config.yaml
n_head: 4
head_dim: 64
activation: "tanh_gelu"
norm_eps: 1e-05
attn_scale: 0.125
bias: "all"
init_std_o: 0.0311
decay_fraction: 0.752
doc_mask: false
dataset: "wikipedia_en"
MLP neurons of a small language model. Each row is named by its layer, matrix (up: input weights) and neuron, and shows model dimensions 64-191. Each number is 500 + 25 x the weight over its row's rms, rounded and kept within 0 to 999. Numbers have three digits each.
After each neuron's rows, "fires on" lists the tokens most often at its 100 highest values on Wikipedia text that the model never trained on.

L6.up943:475502491455531487488483482473510500472461429502506522513483488530489495495523544503521499464480453525480481503438526513535467533501508474467482505475572540475503517510491497494487484517502531516522494453527487521487463465511499487472556503510532516508567514535512459514508501532487549523532497487477470492525490528489506485490460504486487497476472467523526539509484479519510515482530
fires on: "ir", "and", "ens", "en", "ad", " h"

L2.up650:478505476523496525535469530499445530484490482488487482494533522468527481521491527515490523538490510514546505528521494486541481497549473508517528494457475458484488477481465448483484533485494496530479513482546484500508522477508536564457506520521520485521478444456471543534521572495504456479480501517484505468497484493519513464516490504480496501534514501475487493481496504525531527506513
fires on: "en"

L3.up807:445524509516519495460508537530471482489455503514438510526542506557442520518495440506471460487517498502515494513469520482473520489478479470514486528505489495508463492463522497526482499523483492493496496434510523503491505515471504526516509515525469504519492516502517518478504517510499508495480507503482555492552494527497512518484495493468465497505520478504484466528532450536495486524527
fires on: "ol", "che", " e", "os", "he", "re"

L2.up892:531479515506561524504530459503551494458489532448484522496489491588476487498499482511519538500513492498564469494466457499546454484520507528527502528481525507550504531511512478520501498480507489494544495507472454457485505465475509496536472523535483494485515503472469488498458534510520513528525530499473572482487502479541473491490470470497506473463528491515456518529509469508500523439476
fires on: "est", "resent"

L6.up130:459495498480517528487508481524534498448499491515489494523498475483541531460482493511551498492517460492519491521492518462540493464529516506531492488519470506473497514450487456488538462504486505529512501494486473486473495497574498505543483472517511517539503508475470453510580489544522485505521487478525496483500475546468532459498490487506524479509478490537433502483502472483463529506500
fires on: " p", "os", " n", "re", "n", "l"

L6.up775:539487487482518483491470465477502498544482491496471520492504498477513508523505492537503493472529508558550494496494527511519451501508514442525544524473506567492476487476503517541465516489481517473522496485479490465469478521473518460504466490515470498548483480457500489476478499467494484518502478535479466467499503500509495496483505481556535506504503525477510478477534504544482474543465
fires on: "ch", "in", " of", " that", "h", "as"

L2.up944:540530491558515494549505519493523484546510512497433495520526494488505528523486522502506470502459508499526494483468476527512542513523549505516530539465491518513482516519480537514569491486540496514535474534471475543478488494526495467512557507456507473513490511500510480491497473502506496493523515508480515522507545449437461518459481496519526513486510487494503478466476503498514489477476
fires on: "\"", " ==", "==", "===", ".", "\"."

L3.up84:512428477527482503507487511543507461502477514505486504504466500497494488469498498515489487513487450502535526478498498454457519516504486508530510536491492504485502469502483541456496532503514516508510492490492501553449486492505551513541517462506486518515460480489544509504536414496500529524503504517498519451542513464510479467485519491524538505514508463590521496498486523469524519487497
fires on: "2", "8", "11", "9", "4", "0"

L3.up46:518518536504528525492504504506530493493471486469452525498478502539509506533492505489488498493492463522471495465517473443553483526550544514509511475462517536512509490477481504476464519472482510554505530487518542486483493537532490485489502476498490496482504478503532534489508518466513492497505532471481524490502468479453514450498519525514505465476514479539519537500544508458553508473514
fires on: "it", "ul", "ast", "el", "ing", "ab"

L2.up601:537523495532488519480521465526525523546457539518541500462491456526498484484504523431481501455500478481494487450510484510524514476526480539501517521495482479528493523518511461508518497524514521489479449494505525525501542486512479541507463496501438505520462494510471534448478485535487479486455502495493504535479562524483501553504457480525515508510507453521483507502463482479502500486484
fires on: " pr", " sp", " pl", "pr", " an"

L2.up88:480485451462482539538473500563505461513539480489557479502452470492480518457482480483524496498495506476514471494512481464504495541529508463526520496508457501502475501537514481493495522474531487468480468493516460493485497522496522473533486488498482547551457472495510480517503476499456503487539494517506503515518521461491482491470475504479506492497532478513482490518517500498532493518506
fires on: "1", "5", "11", "6"

L2.up590:534505536477451536496520534525511497517513483459529477501491477518481495503482527521451469526462492489481469487485544546525465475483497510511520512546479557490473537513498499515534523477492502513560465486481510501507453505486491493444511479473478432555461518549521551505482508536523513497498511437525522498487536524504506508482495499489475542536516490462506472508509500518483467506494
fires on: "r"

L4.up398:529541525484480490486475528513494559503463501496495491514506511499469489477448546493468496530525461489526497499547492498518487474560531476534509474535494497485429500512520454534528528545497478509522507476458458491496507527483519520541484506502526533530486457535519514498504493452522503545497459523519492475522526515485480461501490441516484555502491511464512534500470514490525563493511
fires on: "r", "en", "v", "t", "ber"

L3.up886:517524509498479517525464499523493474488488448499447495470468500556472468513520470509509516533507463511512477499484506525516482505496554497469433476493512445477465509490511488516453503553487515531502470522494470459500477544512466445490522492502513511510520523524491512478504483535473488513539505474499499510501501490516529516491477503486503510469454485512493485503508525532506535540497
fires on: "ent", "ation", "en", "and", "ine", "ur"

L6.up96:479481482507518489477515500518532491529529491446482488529482480448502501477487518500485486482477535472502520498466529505491474499494495489504514519508533507489514514528471484469469469480510492494488525502475516512475487470501479518517469499510505460526551480508507495509501474497540540489540449496499512506537522499502510519514481517506519538489487491531483533454472513504555493519526
fires on: "ed", "it", "r", "h", "ted", "t"

L4.up928:503476460456440503507490455497507507540483462480512464468510522480475517506517459500469440479556535474508498486484535471484490465505518486475519487468524549494484511489496493522527482464496542486504456502497468489454504444492517498502491475500476485521515496434493511509511527499519529522492516492456495514508492518517524549512497512558479492494490466481499509555488511499486525504494
fires on: "qu", "al", "as", "ir", "h", "ro"

L2.up190:494485487518451513491493507479565487542491473491516491497544554494453472497487549515514524528549521468512519471567522473484516482523483497507500510486444488459482481492478475518482507532494471485475536493487491535463493521495483491497516466497519490548524491505493512507491520494509467479509507486508499503499473472494501480494521525504514497491498495527452505479514558490463505484549
fires on: "ing", "ed", "ame", "old", "ome", " with"

L2.up660:500508488521482526529490498567502459498520518509550497529454507503470521490459497518511511485514501502513503463499463425516495535541483484521500494447468507519468470545492537522490533511518482477489481480508469498487509503522502570521503469521494536520451512506532496532490470488497510489525474490512522490510491505502511515461476500468509441496556457487489489481502490467511517463527
fires on: "6", "7", "5", "8", "4", "1"

L6.up750:461484485508517534504477483506495510506469466490500487524516466511489512507503498478562533504524520474515484532524506461509500467551502538522472488520465484451488552509466505509480518482497498524541472471511536491508484493496507523503454535476497499514532519510497484506466492517516512496515494482475465524506515534479503514479545512553477522520514458499467492520475526501447510469476
fires on: "k", "os", "n", "l", "ear", "ol"

L2.up327:513533524499485502502526526517493519482525491500496518461482514530519489481457526526485494487496468476481534494502536569515461478492462484515479495547506494515506531526454488494564526518484499515519538450452492450473490540455454498505493496477496548539476485546559495511464515504489522507497517473473502509529489480461487491494522454493499560489462511479496534523479477496527471511510
fires on: "r"

L4.up734:483496444517530557467453516481488522495503452510507470499523505491525487496529439546527530530500507474502493487476457475453474512511510483479484441448483554516517488489459476530539506527520494493454472470503458490511491539504456500491485513524521519503526472496557509507549540495514512495502484472530523543498472501486512505454524507517484471494443446504503519511502496509502535515505
fires on: "ay", " k", "ig", "j", "per", " t"

L2.up53:537465530490514496494500454474524496504483501521504491490489502491549504502535481461485539520445524488526487537514496513527475499499513495521506510504520486482531491545508507527493493471507541529509553460539511489478504483489492500527413566524516526519466507517452506517499530500503511560485556474490514497525523486555533438437478503493462449482479495478499517519535511484487480495515
fires on: "op", " as", "resent", " com", " into"

L4.up952:482449472493518522469487514500497525508502478488508504482474531511482533501497509502531461526512524406489540527558443504408490547509500533523508510455438497499473502475519454533506463499527506537492486503510538503466498491528530467505511476472526475486527537513479513534471495531482518480522519446536497493513517498498490571478541508516546532525508482518485516490484546482514531497522
fires on: "t", "er", "e", "n"

L4.up320:474505503510508474478466470489482537515473478473477514533521484464472488524497492511509545552496507490518502469504512461518500534468494518469529481514483527492487522475462494524510467555520516551488507480511494501478493487549482515469495517489524542515519488503517516497478450527502541498503481499517521503493466467527497523501452478516538528503477463550521545464533539516513528484514
fires on: " t", "ot", "z", "j"

L6.up749:509449487537516525487511533454472462503508513458488498522459482514514525474504465508486457463510501448487468481497482477508525500473457493547522484467466484533526513484485466496510530479485536520461463517474461512504495502501498495479502504477510483490558501508506474526496504517498506498508544497497471502544446539506467503480511513494466513520515488493455496463444496522486519515544
fires on: " and", " =", "t", "n", "i"

L3.up335:526480473505514459513541517489504537517523438483470500480509489529507488492509543482533473496475513507543479469499434537519526497509558509506482489485497482506482482483464533467499481495517519533484472494491511505462468538543491504485523507499528499477468516538484508484527497528512498504525500494502463518466525450534456516504509487514441526475486476507507493521530511501522473503512
fires on: ".", "ard", " ==", "ad"

L3.up828:511459533497482495487530504526485484498479471465478525520487541541516477523488444511491525520494498508474486521466488510530521510496509508484488501531512506499503477541471497531467492488523463495499504537487489512478524490518560525520481507536496537506548496467535491497444494498502495491532494547477531493493515485512515500475512429491526510492505518488509536524489544535529507511483
fires on: "ain", "est", "ater", "op", "ar", "ary"

L4.up675:516478471521479505483505499476458518476473462520503525502520504505532508508509546461524536515505482500479490489471518477505459497540484476538488507492489493504491519495471486429476529465536495481464492469544476504465520489479514466504503500479502504495518484519546512461515544512512487451514536558513500490482478487490541451451472485509534496451486475485523477510458550505517524466525
fires on: "en", "k", "em", "8"

L3.up896:465541491494514456453513538518489518513494536511535562507507547498487540502471496467489456456486453533537482518500492480512543476486523490531495518508499555481488483454473470533487486520500497480481478468528445518479498499492485499530521507545464520528499498483548496486490509474502519478503503491454505512489535541526510503472522480481447482524499526534528524516492541543547506475519
fires on: " U", "U", "re", "os", "E"

L2.up96:505544529548470517484494521471527529527528507519520495461492502521544454540541528471464517523527514487512501493476521471523499486522525520511500514464505474544488514500475481490514545517517519463534531499477495518524481492535429498537467485525465463474505522495477525497470508513484521470489487493514528511479498523521496542492509520478497504505501484485502542472453493512506506503451
fires on: " pl", "en", " sp", " –", " =", "ace"

L3.up328:499465505520514495498488501516520485483506483521513480492439567518520525482496490494470529502505503496492491521501514507490493524524540520539475521476474484481539474520522508520470520472497498504491507498481530519486481481539508482476455469497508512469491490502568450483478520494491500547534480507488440509467517499479498510408506524472514536481481476489515463519537502469524472519511
fires on: "ight", "ay", "ass", "it", "our"

L4.up282:483464475484463460482474499477521465526549507472537527502541502531495492506508505512534546504529514522537479486524473491499480462494470514532499496524468516475520487519525474540482508524465524503503554475529473472452500509503512532484497497499525516486471462524432532422518502498498478497459485494460509547472503515507528504493506497551498510468510510536495488524489515518523501490501
fires on: "ar", "ed", "un", "old", "ic"

L6.up903:537467514524507473568492462536498499512530510463498530509528492485506507516539533530503501500504515496500520496525483494516452507440534472463511500513492523490535494527484462459499481487536503510505491464503499531471474511521515463506525476530538500505516469545482515478494499473494549495519491526491484498525521534453528480481519479504443523464506420511472517511458475491523500489551
fires on: "er", "it", "el", "ed", "g"

L3.up94:526539465531522454520490502520510468505508478505497538465467479497473524486540520493497496483489519537482465443492502523451471528469521506483497460496481498505485501534508511454518532545500472460491498540497514539487538527537528487504498519558510442510504507447480458479518501488472500544475511547463528494518517485516503514427522526498518491492499540496490491496475512532539519488534
fires on: "at", "ill", "use", "ow", "f", "ce"

L3.up206:500463496538521461466527503512497480507537487580510521472463535528494536469513509502488520454451521473521456492495510522498498513497536485523507468490548515489475500518502489549512522505449477518475513500443450510541512489545526452506505472463502516523497469521527500486518544510514525508494500515497503471500496448460454542487527488476544507503501477496451472452515525490508477508490
fires on: "it", "ith", "eries", "ay", " film"

L4.up572:484520481475479519446482448477447488477518506486532507534516494525529476481492487502495556535481472525520467468514507516540482507465512518481499535461499462457499521498471463458487484499419486555522480479530540544531517496509493595496506480509496500467517500478505551517508508449527523487520496523486503504510511511489536477484492517456516463488524511551502504525499523467484571496509
fires on: "uch", "own", "ro", "o", "te", "en"

L4.up760:475541497516500504526483543539493499487527542447511477473518537465488433503501534516516503504480495505464514544509490477514463481477448496543501472480494515531521526471529469517467467487482504515517493511460503470504504502519542543517501484543496473462456480490485519503502492470529479506541500510503521521522494520499481507468474492484531485503488512478456477484517519465486533523548
fires on: " New", "t", "rit", " of", "ens", "en"

L2.up34:484498532511526492506524505505508485479471461507482525512505552459492494513482470514493528477482508481473488502540470452557473493467534477494528482527525517482520501495460486461474527502510505492515478520471499512510477500536491527547527491477470500517488499534512528519492518497510463487495541467499510522509500511440481476508468483500533507547472469554502517462480452469526505513524
fires on: "it", "ang", "ul", "opul"